Weights of a small transformer language model: 5 heads of 32.
MLP neurons of a small language model. Each row is named by its layer, matrix (down: output weights) and neuron, and shows model dimensions 0-127. Each number is 500 + 25 x the weight over its row's rms, rounded and kept within 0 to 999. Numbers have three digits each.
A block is one neuron, or neurons of one layer that tend to fire together. After each block is what it responds to, as a language model described it from the Wikipedia text at the highest values.

L7.down253:504514516494494481480516496516548474483501479525469530497474469528483455485527483495536464489491511487532543524486489535493477517499490511486530517524461530501485503514503491532456477530478488532483498488478491491507530489484481523538516497511465468493515524525468533493499477526435535469513505472507452494475479487487481513500476522518520494523561515452490492474435531542522501469500
Final word pieces that complete a word split from its preceding piece, above all y after "the" forming they, also s in speed, er in other.

L7.down547:477491516502492466492500512533496499480523510518517460488491479475436494540511497493498532539500517465535510481522501539510531472481473516560506484493463504526521491524540477535527510495463520483517491500480486508487504490535500522525427495527545466508532442458502464476478494485509560490468466516519461514510481482499533487523530498518464539499515512492499519495492481497497477507455
Short word pieces right after a word's first letters when the word is still incomplete, like ch-il(d), W-ho, wh-e(el), or a lone s-/H- start.

L7.down210:484520498506517505501498470481489499502483503447512496527516509521485510510470487488454501503534483541471490492464475548514513483505468500519495530531483464522494523531516530454518513491496514506449492490464513522481501495492513542491484488474546531500532513461507467522484492433468471517466538572500489515490459510469500563465502476506544518565519483488500503520521482477493483475482
Middle pieces of words broken into several fragments, strongest for "va" in a|va|ilable, also a|th|letics, a|ci|dity, renais|s|ance.

L5.down24:494471547519483503497513490494504519537496503456519480542519543473516500509572486516483475487450477493488521506503504513503489523442502546490503484512541517479502480509432466527490495472473521500499493495474514549537478491461533487516493490476482514500513509505502470494449500468491529504512523492515482515496502497485488503496490550487475551505475521506488479517434494522543532511559
L5.down57:493501462489499497497522503499507493491512464496490482484470498478489499506519533524504532463477514504548503523514490499462509459471462501491517532507477447495539496460513527506477537495481506500524538482485483495519509507470537461474498484492501481462539454506522512476498476526489476460583537523533499530475501496460508539471476504515526503538550553537496526534473494489471489507520
L5.down59:479482508516520523547546496541465498528495479546506460495478505511478522509493535503497507467529502482513478493536510483509459510492494496517529472527514473445442522531542479551520530497489559513511458523492533524516534469479533496479501515487501479488533496487466477503506489545511509553491534527530479482513500485486504475485478498475505513479519524524475448475474483486487494519541
L5.down60:542463534501524489488504494533512492495535508453494528523454505486493512512488528484514512481487487576499440474511474487508479513482540502446515475470528518478494482462511468485518502486461498526518504505482477519503505530471526530468494518503483497550495485494531505514490475501467512510475524499510482458498493510458491527491510477490502506472524486511485509452513507492493523555526
L5.down195:480499546515473487519507536467464524527500450500537477558504510475481526520498523504491518513498483491497549515532486503481522495456470533529504510527509511527526513484492471528517521538487488498493471467493501499488486509471517497472482467447507483488476510467464521533478486457485456509479524485493507461487469462489521538475503553546521521507542531432481487447500441495493527496527
L5.down218:506489486501511517512470489485491522503493522535474467479505496468494521504534487526504567462501493516474487472476501546537517506455500514419444504542505522491488468506497465519490533481527496523488493492470493445505492493484551496464491507436523501457488533480470513511497522489522490508524548527538503486506469479517513453535471505508519525472532485510494470517464491502503485516513
L5.down367:515493505493478497484500479516502470505494507460504513492477568496493473534521540536472487508476510461488476493512493505494488497475529476489526548498497512477509541532487469533482474489530508512484492474455465446503482540476505487496546483475500488527525548489512514471542509452475501502502509431475464523526528532496509526516475520541468518513526495546542488513504478470442527508509
L5.down385:488496485479525497497546508495493516504497465436501482502493519517457496487541512502510448512480474486511504472523478509469571490472478484526491468528490526496521545479495515506465561501477499470511478495509540503481529461504504528548450508477473494501481523493457499538531493522432465501508515466516514485497481492472505505527488505511502533521470575514491486490523464522502499504518
L5.down387:517493462476526486543507517523533510518535511498477455499532507496499507499477477504538482443519481486502501529524472530520503457518439496493553476460513506450529499515524516520512563534496498476531489457496483548488500466489495461478509530490502468503508448481507539500532483530489507457502467494538505527516484503488451487524500484495490513510511487511494494478456531499517460491515
L5.down407:471484540509443469512458510500465536499496487499508455520468560506500473520512492552510458566462442472473520451495473488487513542518478482501456496524493493520498529454497504486503518466476509540456467506503539506522501482476540462487477487511496529517489492533503487558514524522499539495496483488483478500547503486480518491509534475532487523511485512533520508520523457549508533507499
L5.down493:520505518489532472486531496542518563497505509485488504478493518469473481461513522476469506524498479473499482454517503487538518540512514555482485502515464467505466542506478509485499464488475503569517503437497521485546515508491456485508497457493519505489467485537478493511509535511491566449536537534505457530513465512475521503539494537499522482467523472514519485503498483513525472481500
L5.down498:520475476472495499487520522451524537473487481484517496481508503525490497490534513514496580488513510459543470477483473500521494494507508481529510510485415484481497526499483561503501527540479495451484496459482523532496532519458480535559485505478537519507519497490502517476519513485474479516456517491463490524529497456467472512504498520499489474480522478494526509475458493530538525487443
L5.down501:534488461524517484485481510488465523504504490445509506501514524530516494456487513487477526466521485482505502456514477494464452466510517517503497492446522485495513529490497532490463458512485486480546522469547495488456511477501481533532472533530502525481521472481530479503507584536483482541509487476474499524501488539529471509483514527502484517502485506525549460539474504570517480477474
L5.down521:456449462530484523500478462509477478525520510512503547516514467487522528489511482497524525561508516519477465508541504499525486495492542439485491466461502526534504513449468480513483465494485501528541499491523519517531449456525539500460499521493495461512471495513519481545481533495521500527459475535488477512490477469471513473513497507483522500530514507527505447519506493491483467526504
L5.down523:526528501507469501514522552535543495541473449486481445550504512478477507515494519496488505456489484516498489479525517482468514486521516478437479494520456521512510490491512505486505499502510463561506453500491487525482499505503453488489484488514495484453509550523497479503486535546522460538532552430478483542465510505504538483502510509467496508503485498510527487474532472520492525513505
L5.down572:528503529447527502482444502497488548527517498473444485486527481487483495504499503515537504501473494476495513540450518484506509483476468533551515477507494486487506488514515530471463514478494492404533528535503521501474409503495491493513464519482502496511504472521495515486485525507537473532454524519474499519511531476530514504499451507517491508536487504537496465508480517519492540498539
Fires on line breaks and closing punctuation ending a line or sentence: newline after a paragraph's final period, after a table row's closing pipe, and closing parenthesis of infobox time zones like (CET).

L7.down585:483497515497499442506503505473472512555501501501549508535494540526441520496551480546533516540506530430495500528484520477515508520502488494479445511513480537536522504462488486501513547517504480487446491502476475465506500481501524495510476497458487521493454488527457492527490477505498475498517466488540465485451484468485516542478501522503534545534528521487493503495529475472492521499542
Newlines ending table rows, infobox or taxobox list items, or section-heading markers (== ==), just before the next row or field begins.

L3.down26:499507475544503540517480447488457505509515462517547492485494509516481540507502494487495486504512503481498487519506568485512541542512549482490502466472489537493524471557456521486455507506506541488507510534529538497471515502494538497491508486540533472483474515529542472488496472547494483492495462517475514497486494462527503502507466479509489458500526487488477519498493454462479506496501
L3.down149:511494506539513495541524496484511498466514552505453530484476524487508494519457539488565522508521479476543461503502510469504520500508502528568531498516491513468482528480535468489523509504476501475492495480503484497519496493508495532497436525460516435505455466490511460489500491498464493512506467509514499463487497529468532505491513545477493485502517488477538529523530494482485505456524
L3.down169:420506512502470507446503509486478534472479496500491518478525508535514541502492485485561497462518487489539487507506513478512512488501492531513504549504499514502508540492478516516472535490491509469521465435493473492504527533488460514479520502496527468469481465524485467500490510448516459515529470505484502535463500501500475514514519510525517483505510531531513508542535559502453470484507
L3.down552:536496462499495494481530503512508479518514549482476488557556457505529529481504541484537512522491458509495461473523523500506533518539505502467533483530465516441516487511476462492478520501486495476506529520505460559484519459527515506465498457497464485489479486514506459539451538503478504494502483510517508552480486487516525477510485508470503483487471503531501477545517529524509483490501
Second or middle pieces of a common word split after its first letters, often after a/an/at, such as ver in average, ut in automatic, ach in attached; sometimes commas.

L5.down90:522505500494537556458497478557506499490502452508502482504506500499468519488476535498547467489484548493484510498473486491501514507511487465488505476537466515475506540517459548510509478491528503508501494502482508447514465479549486501481492491491503500475488508510518502530507516544482457529496541523520463499479547533423555495516473535465498473478515466517487523466513513493521527515483
L5.down91:461499440560435447506496508521482479480448500523534447491507502501477492458518521485529473472525491478451499463485536486489468466516505529476495487511539476522520508526501514539536478520509513501492492481488513538502500492540466493479483498470472513510468521521459488526500528497487509515527518504499522540564504460484474474493477481468502523498471496499525523488485529552522499494513
L5.down106:481510517524496477474502527509479492502474490520488548492528510530447458506469554513473527522564508548518486495494524477485505521573478496510488524491489508543498502490513542534487504489493467479504495466506490454539479494534481523510475493484486517482466492461527519493501505532475490513501494505449533480485443545526474494492513517482514514476481513462497489496500493476541533471495
L5.down208:470500495485475500499485504497449522542474449510534519521515497526462500534480480525538481478514491514530490498474509499545493489546490529546519502522497511477502532519522484513473470519499479534484478488523490530488521560508469520480514492500521514468497499462491464492480521521506506498467511449513516539487578520468489486486563456480489515488515534476485495463521474480532465500498
L5.down272:426494507454510476551510484496501499491472469527464447524461518542500540530524471447459509526515506512459503497472484494513503500508502505553458488477516505507498485480533530549464488483507495518507509502538518499508460514534467508513520527511491483492484439507510483501544497515479525472486532511487549528501500535480480464526483510491494546526494528527521467490505503516470509535495
L5.down282:476516524454496505487480520495535450532517453491525465514491490507483513502475436499457502488504516474492496508498503510475481500475533503471501526542477505518471500447500500493507493480486538504484495444497512464505530496533501460476567506540479466503518489509504447504522504486495486554474539550517491560524485539498529528476533504503527527489489501557458483521527488469487499525508
L5.down300:509487487497495455470466525490535503476530507498481501488546531464471480500493490536495499516507497510479491523533491495566535483503494495472501502510525517504457505513487517447477477521529537478443491524485509521494519536493508517478474535482468502566494489494470522519509481500488471467530529515474469528501507492502481527474501483573509522510452580524456490502451532497454550465522
L5.down332:530481449519482520528494496501494503458530511498562523496478504447519496505473518518520462507531505470484540503512482492512475525462535499516488507528474474529471516503528514498513462531496461534452516456512455463506520517519520515481495506471555526508518517493530508541497512522485529459489475472502443526529476487528445515499483469517538495510535488462498490513489522469488489490491
L5.down354:506461538491528479531501522523527522503520514544482480528507557469522453532514457478498505500513491556490502485507464484497458529485490488487484510503523517471500496534514470511455482507541443489479510494555487465478504524518545503497495481485535460493480472524522447511499512468548467541458497493513502517508451523495520489521524508507497449521519501468483480457493507488486481483507
L5.down375:520485487546517484539529452509458523560494467500507514528484527436484470471540491501450449507479521515465471498488494487495489533507489498434536500514503510471516534472517520533472513467480486492529504524506501522503509487483511529523516524497487506463536540501491473510463469510490550494502537471476462466509494547513518480483528543510505514456523508544528485500511461536485490476512
L5.down502:522438459488498529483498505504525541512486512471476520538497488518525493496558499529500519491487488510463484502500493507483501517483485462494508504494501495463512481516503501507481537516501493505525518505451494517512488536469536495512527494447469501467535490501485493506515568541497524521524447522510484531474486494483482543519433495476475474470550525489468507524475496487542494550481
L5.down511:475482516470483497535491486518520470475498524472521487473459487522468524517492505530497466456517530531500515506483487490503510526503472444482493496515532532524447532514480502528526501484525531502491455498481451499503450498487521507503519495456522451519502564509494499508478502514523522519484510476472516508455467454498502508507516501483553482529551485509489469512511508522526507493549
L5.down543:473523512520474480507487508470508493495541530493507545487476531481500493487533480542483484480484485500501489523525495505517483549524528488487525492505533495509491536489535531499483455513496533479509490533542513481475511519492478520466533512487507479497521498523501474494472498492450480501484514509495512508508474476535483495484456509544511550495493489540422513478489510513537452524509
L5.down550:502505515496579477441536522501510491479528424520498503531527518511479499524538506534511511521547521496523515497497417501496494484484477529523497484496458473492479523509471485511491522455482487513513538497510520533496517535467518489512490486494518533521500498503492532490479449516481505480532458475474503472510522460471437521492498485449508534464520521517481495487475541506527503530515
L5.down560:522509488510447530457502478550512484561516480496508526515496506455505481510452493493472504498522449505495468501459518493501475550477483478495529479526523500490498492501485472469530509518521497515506528486474505546502471483473515487558549524517497529502500546485516497503475546502461476505510510509477513439502482502488505491442517523539508483471502489515509473446537504499487537522511
L5.down604:486491533511534468476503490468515474534509487471470500462502507472538503519501519492487462490462571489470520512509496492489489440477481492561563489473472545446504509538536521530513476480503529483486492548495512484485496509491478511502537500517461469496506501498478473499439522507492460525472499456457478501475507511500472491489518520488547527495543481505470509533513474480501511519502
Second word piece completing a common word after a split stem, mostly the re/y in there and they, also w-hi-ch, mo-re, remo-ve.

L3.down276:493501498485477479523506483514509491536517471523502521525494504526435454503523498527551517522479518456523515498505509458467495504489499531515467556556477499489483468500560507509501536474521463486497490500485515472501486466539576499478440471484542495499488499514468536499469474466498483521496524446517467501481496498464512488483484534489544500516498531479469510504493513480482513530505
L3.down341:524524512527517531482458493492512504516559501485462488497501498502503525488531532502526491496516470524520467490495453487545509517506506463452511494487538457517532490452467498480508483514522503488533571483505448478460505519458493512514493497520497506466486525523521442489485474518537503509528502487538502530445491483539492515505500477510516486483482514523468494548487495492490480541470
L3.down401:484505503509510493520487512523455500492500523480519480507485539519495506493480512511518474506473509466509556495469501499457515497501475516505486557557518479505505500474528520516506582501515478485453428475524456468515461462537528473455478494516491505540483480529491523527508501490487492513517530444529518491529479502501488476460507520520534494486455525488493500492549450526535531539489
L3.down433:487534507530483562503437503484512488510505462528501480510484530436516512506491520467526478466515491492516512525511518524566538514484518492504540430499528497494516539453487519505502510526532508507492547458499524536487514499469493520496528485500487496461448518456503478497489492475516496526494469492531516531459462488516510483502480468503478503531454516487519500520488515506481482508486
Line-break tokens right after a sentence-final period or table row end in Wikipedia articles, often before headings like ==History== or a new paragraph.

L3.down2:473422499474527464506518505470478452528493515477489526499515482524509502494506465489484515516521499503500528499567504460490497521493533493484514455543496478510492509547490503514503523465437501518501449482526492529535520479519499474462488504498516495516487513561503486514535484535527506509526517472482483498501482506508526479514493542503483504456530430530468503491530477537488520528513
L3.down411:556538514475504531488534477462486464502468542463523488489517522524519497500499488470489494486551466480446456473535500488538545517549511532478500471504490541489456480539524528516476530510486471483515514485537472530481501538492543482511526475475507496525546470516486499485494487522480468501555481536490457505501462454490478514484465475503496505519484508519507445488542485504464521483547
L3.down479:497480502501506469504480491475484515527500495518481497495523507527469487505509492521466469477531527475433540523498540489531486471511530492488490533491530512509499493488477496504511479454474468500497519485488502463540529513568467477494494442509508505476561493474489512532474487470505525507458521515509532524486527523528543453528485488492455520498519523474498529482536470506552472498429
L3.down619:488464452538448489533492498518528528496587528519557445531511503494477482507502507496481445465511487481527506489465500540509472518513491529501486479544481502488522510520513495469505501522520514476525495479484529491443535509489535524510515489527481508477486551463461537517445505462473488513517514467515531459537475469472501467502528506461492498510442504474469514501489536488505504509515
Second word piece right after a short opening fragment (f, co, comp, sp, h) in a split word, as in comp-on-ents, co-mm-andant, f-on-ts.

L3.down189:521515511500526475482506450505489509499497494488531519504493441509500522484452487542515498494508517488487514526497494493496546492559520514527467451508487541519524505522470523503536443483457511473525497492506522488518529504488483477500487480507472491543456525571501462522512477500507485496482500449459505479472527520550504508492531524500446508541498521465513548500501505493523487491522
L3.down220:468516525468491495480517497533529467528487477429512466467505489487508467511495509487504469449500505522541520510504526499480482551470543452461516497515499527507470496516489511495536509511464477507510535477499491507492518511538489466508503514482470491506515563499512515490508498535502500502529517479566452482477445481482502530473528543519514471476482549517445546483498513453525521529500
L3.down366:538516498487509542495508502469534508473468484510516511479479529512553514522483521478478529512457517468489523465481495514517499501488487494473471500501439541474444506488514516514481522470515518537498499471548553512497509520508504504516497527505553535523519482473457523502517518474531483487488457541494491519524490501518527535436480527496522535528467532507472506476509473454506514473483
L3.down571:484494485479527510466567447522538498462492529484521489500492487480478450549475545508494488496497534522482504507483477535494501556498473512522455524524510505457478520500500476483525490469492544495492511504508477507508511507485537432475475519547560491523476505470487519505535498537564493493472482535519538477501479516473506541484504516460481509519451484460532502501490496465475504474514
Word-internal pieces, mostly "hi" after W or similar, as in W-hi-te, be-hi-nd, ve-hi-cle, Ibra-hi-m; also " by" after passive verbs like succeeded by.

L5.down30:498516484564515450483515465493519491518539497520497490495543447489539544459485525467488498498496504482522512479538485487487476511493513453505524468495509489511483502438479534497505511502455502496539528510475569524542533493513466494489525527502474498481520529558511529453550513472476521499489521502482469470442502524482479517473513514519467503486517458518513546488472487473494485487536
L5.down68:559479455462480469506502477498491513517485534521535423480508517495500503480526526506476499532501504501489519520503478537457503479499502520520471471515553474534492510495511540505497509518475524497467488492470545488454503510535495502502478506489447510528542497499513505525500534507506469499498490519508551502514512512500496469542512472479528477529509478493496513527485539515507489441544
L5.down93:528535537489529521497536524484499476500563541486505524511471536463503499520472495507486501521517512527507500447499434463489492511471491522444504489490525504490466474468530505505501498511458497528519491513499488552518519511529530451491454477509507529450475530472485463503506551461528521461497531502488489536463526506531502501477520510527530528510504478507529536462477523510510501484518
L5.down143:531475540517504481509487452461492526446512547517541544515455499488488518523497513466521495506491509498518493504499474502459474524491479488484484523484495502449480530483521523496515515521505536498544507515521532539470534462538470471496494472530509490508478493441490494485530478492504514503481502471491543503472444480493478495491494477544533553540501467493496519531462521524481506442487
L5.down171:496534541480476516455463497551548504475530494503496489495518499516519498472465550498483492500479432481506486526493508498470538514508534541522523485521489467461513515520510529543525505463475501476437523510489482484505510472517467459507523461468552467510505508464500488546510534498494496497456451507529460483535451500528535522509498473517522549509508501478505518505490536540474470478472
L5.down204:461542492487454526487476485509501499509503532466505509471564469469482505500485480470511499519510456503517452452524544541492517472448521504518482489550471492509519526471490504473510513505502525510540484511480539487501475470493494492495507478510491509550515489521464506516469464464501483497519499510510531488509481474477526496510481474530502515478497501516513491488515570546504500498580
L5.down257:550496446490513495524516477491528481491486491477488537464546526466455444474526459503500530512518516503480542444513520477513473513510503517507525511484548541551541440505497514502479473488508490459497499482507508483498506467479491498478502487459495484513478458506506516514466468529500481516509497526528542487545499510473498497543508501462499453524489510519541469528520511506465473502529
L5.down260:499545529459522479491502518516520470492530471518497489521479525463527526518474508441498560490528496496521488546495508477500502478503515485487528525472520500496489565461501497494512506470506478523527503488549492520498499536496491470455520498509465534493455540497442506493512487499452502521480497507537499499522476500512491520527509522501513483449547495511458528505462517540476516525496
L5.down316:505519492456502511502518512475492486468467461521506530496537480558532469501481465541472496509507514521519478461517480534479531524498464497524480549477469517477517466515536497486484504471491513510554532519530540552531513541451483521491488512481476514528514504522439495483506510484491475470518484524526491528491510476482512481458528484544508499495511511548496492474496473511471524493492
L5.down383:480478482482509485514502500491486477417450508478525518512522504522549514510521499487525521418527557513459522474482516500531527503479510502517497516487503452481485491479525538521509490516514556454522499491471534486476502505505505523480507484488475508512503534539524540498470489487487491500480477496497481511495494517504483481464508507461468504516532500482538483543485525518524497486473
L5.down402:505491474495517529450521480515478536448480500478489520518492458528493507546524510510493505569503510501531456516528491474505474497506462476544525441502514519537476513498493489513461498477491519480488532482438494439450492544453475512529487513516472490501458480489518495473528499517490515502461469493484486527488517516496547494479496522511504515572522483483488458483496499492491510490478
L5.down434:525472495500501514538483447498480516507493503504505492489454493515488498560460462510466529477503531470537488499503428495484511493498497533514506469486552492501510485482502521478550460470510525513459535488526521474507508548495496477474530485491495495488518498470502458486495494472498557475449502523508524517534521543516538500479502492517533479515500544515510551458493514525510538515484
L5.down453:483473500491502527482465515460482483496480482534504473518493509467564524517518498487505510501490541515494442489531501487476494498511538507501507497482494477492520503475504520506493545534549480541510474462473523479513558514509516491549478513497510499486506472494506512486483499478465497475495493518525445474510480459494511491491537511545491478496576509485509476507503540509457496496497
L5.down492:535541479478488495525509485505553505518532508475479494534510472518490507564523469485494497494482485505462519496530499513515537512491545531439453525460536510487514523492521482518505462474504481558446502544495455497520538503489486457506521482488499494488482514528485484511500499507476488499563461514519491532502519490496463512441504508473499502465506535480495520511499509509466508463526
L5.down589:507497497493451474479530528518485495514489499488510502428502507512458429481509537493516520486502491512516498486474462508499493509524523528520497528495522540439481534451543490476525458491567505525477530503540530501475524485465521480501496516491505539543493468529538498485484479480490496493502516509500482498495504498511514502501519473514494501475509513461487568448518517523470491515456
L5.down629:500480518522489497481478545506502507505465530462533491473450494512549498494482489533525486507460497517534518502479497500470513516505462469551496481475451464472496510506451555556513523505532527501513492488536510516484472483519490509471485451473489523525501502488496490533548507492490501485515531559524469504512478495477514501504456467525522504478488489495502520480505523460469549506465
Second or third sub-word piece inside a longer word split into fragments, especially after a or acc, as in acc-la-im, a-li-ke, acc-us-ed.

L5.down1:545481490483513487471520525476511520480487520496520496516504483536467487470476455472471504527557515528480532483524510524471509481513468524502487586509481456539493512473511496443474514488483507475506521519501533502532518514493499507505531516490532515488534480497423514479561496513502526497521505469523527463455517511505459507520497522469477497458494503487487479479487504527470515494489
L5.down103:532472469497518470512525529483506544492464539481488483516470566533451511512544516451436495525504552481524513490530478526522488514516444542522475518467486428495495529505538494467474507488490515514507484480455529480473508516499531519465525535476480506471494481524517493494511500560503451480526495467521491517461483473501505474479477469499507509505489515508465508510524475504482491482479
L5.down119:481519458493483499462454504534508514516512517522481524502537554475497510504465540469485478539506486494493524466539500484555528521519499449529491507472514515494509497491445476551494498520498490526473484543466473512487445485541466503469495533506540491554523521473514517486518479512453479498502526521507544488529530487519524517506479506475507467537521465529518500479456507468531498490493
L5.down152:526501490485517514507471523521569521515512472501487497535486512486478474492463492483479502484493495500529498504466495488520497488536505485531525507523508501424458537451497501516428516516497518482517494491481523491468453505458457470566537483503489522481509497475535505542529552515495504536450544492489492459513476515487495547487508519485502512521505536497524494455514493508504478532523
L5.down176:503444502508503501490498479520509497519521528499497436505504486455487460498464522501492526481492494521529451485514525480489491497495486489511472526514486481483491493516473487566519517478496511533479495470479481473545529537443490488505497493477463501488471498497466497520507500548516485512552495485512500436508535536518521480517520489497538502498493475489557501477503512467498521500510
L5.down199:493516470505468519518526487515503516517449475489463527517496449495516486504479515533505535503553483499485487498527496483487520488476509460488510509496560490547471437515505484465494525510468518508510531523495496491525499447468500550516523502458496485456470549508527481498505518510479458502491485479494501505516517475483432485501522482465503475508545521508519496511460452515488534499526
L5.down216:508494536423495534485524475455516518553526459489491507462480517510484482494535532542494505524507522469461564501516489496510500451469512488532524558479485485502549467502515511504478521468525546464453521491474514512528513518483533480489487479499492507478527500527474508497485477546514431531499508477444491498514494491499512487506490505531513465493496504493496499487508495496498522516476
L5.down252:470508516526531514567482493523481530503542507536480508519467483474500487521514487495487520484495480517500451508490465507481524505479482442459499534554496507521453492501484472521453503494508488510535488522482474488460490520525506508525500546563543488494499456491498483485513460500487476499491536502473473557562502505521494478511487508499479495500483521543525478475519520509525518512495
L5.down307:491521477511497527480471471514476532502508503471511478449528479515515530496539507468492517525455497495517517471511475528472513496465493536522493509494452537486538523526509537530474485503476492478492518543547538517469514509492498437503490494507531556552499488511533477517517459523550487507528459447475496509485500497461527504487496495490469513503470508494506557500496484486503492460495
L5.down408:444506470495531520507519528531529510499475469508516459533520499509519486502523539481483443511505538515467451532536503499533525551515476471499506478510454515485508491482523527508526532508478518496536479542527457471530487461466488529516524491506516464511522505506488477473490564496523492503481506537478501485506543477525518469491500502477452475533531498508476477524482494523517483508470
L5.down441:516511479502482516475496471470481493510504450506500487441491515512496510488474480562545536536541524461524483499519533502460477499520514483510498494484486520516517513493495512468479472474471512479530513455490496504543505490483487510519480467533502544477518475526528491488485498536498545521554522508511507505473489537529533446497508461491499495474507475472512488472487527498509458522483
L5.down526:503524511502513540479471489519513496513500518505512465469446476521511492505487494468480519517465484479510487516496532508506538464444458472482467475522496540480514523522540520536506527514504528547519515531524495525520478504482530497506503453509489487519499518465514488490559474464550501515460520534504510461483542507497514501536520454541468491533458506501538504467536494442489510509502
L5.down544:502494510534554504502478476497519527533489468479497495537484576524503495550504515487554455497490478516521511486492498527484535506463502443520511530501501535450495529496491514496445486488536473483537482500519526510513501464510518489483476509533476495478500450469492466513488462509454477533487491456495503487476463488488489487499517544503507518530476475536479524482456494530510482504517
L5.down546:487539546490519477532489481510529493496480527504494478525542499553480493568487502448492494468530450468515474493538517489504502492452487489518520518515482534483483520501511497477460521488474513507458465509509501503535520504501514524465512490475498510513498497493457473551537561506477494485485514522490477557509457449488525479506502468529486495487489537454476507477490483514527498468517
L5.down605:511535478501470474562535514486510524521475487513508446514532484486490459494499466489513459478476496482505492489469495527530492523562477527445484471501528512490510477489536527503448478510520505511530512443460488533505513492492491489516481515515499526540525504491487501476466503496510470524514463494556496531507498494521485486493494538471478527559457471547493474529492480511501479498490
L5.down634:498550453527477518521486516496496542490474482511549503509516522533483479527488517512490521487542517512517495506502484475515521501480504486503532446445509496508485547457493486484514554544463511486444493491507507487505483479487503512482529478517503512484529478438519465491456490502504503527436522482499514510525516516493531508461508497518456500532520535484519496495454514483504485500489
Word-internal fragments, mostly "or" after an opening consonant piece, as in w-or-th, W-or-ks, st-or-y, the-or-y; also other inner syllables.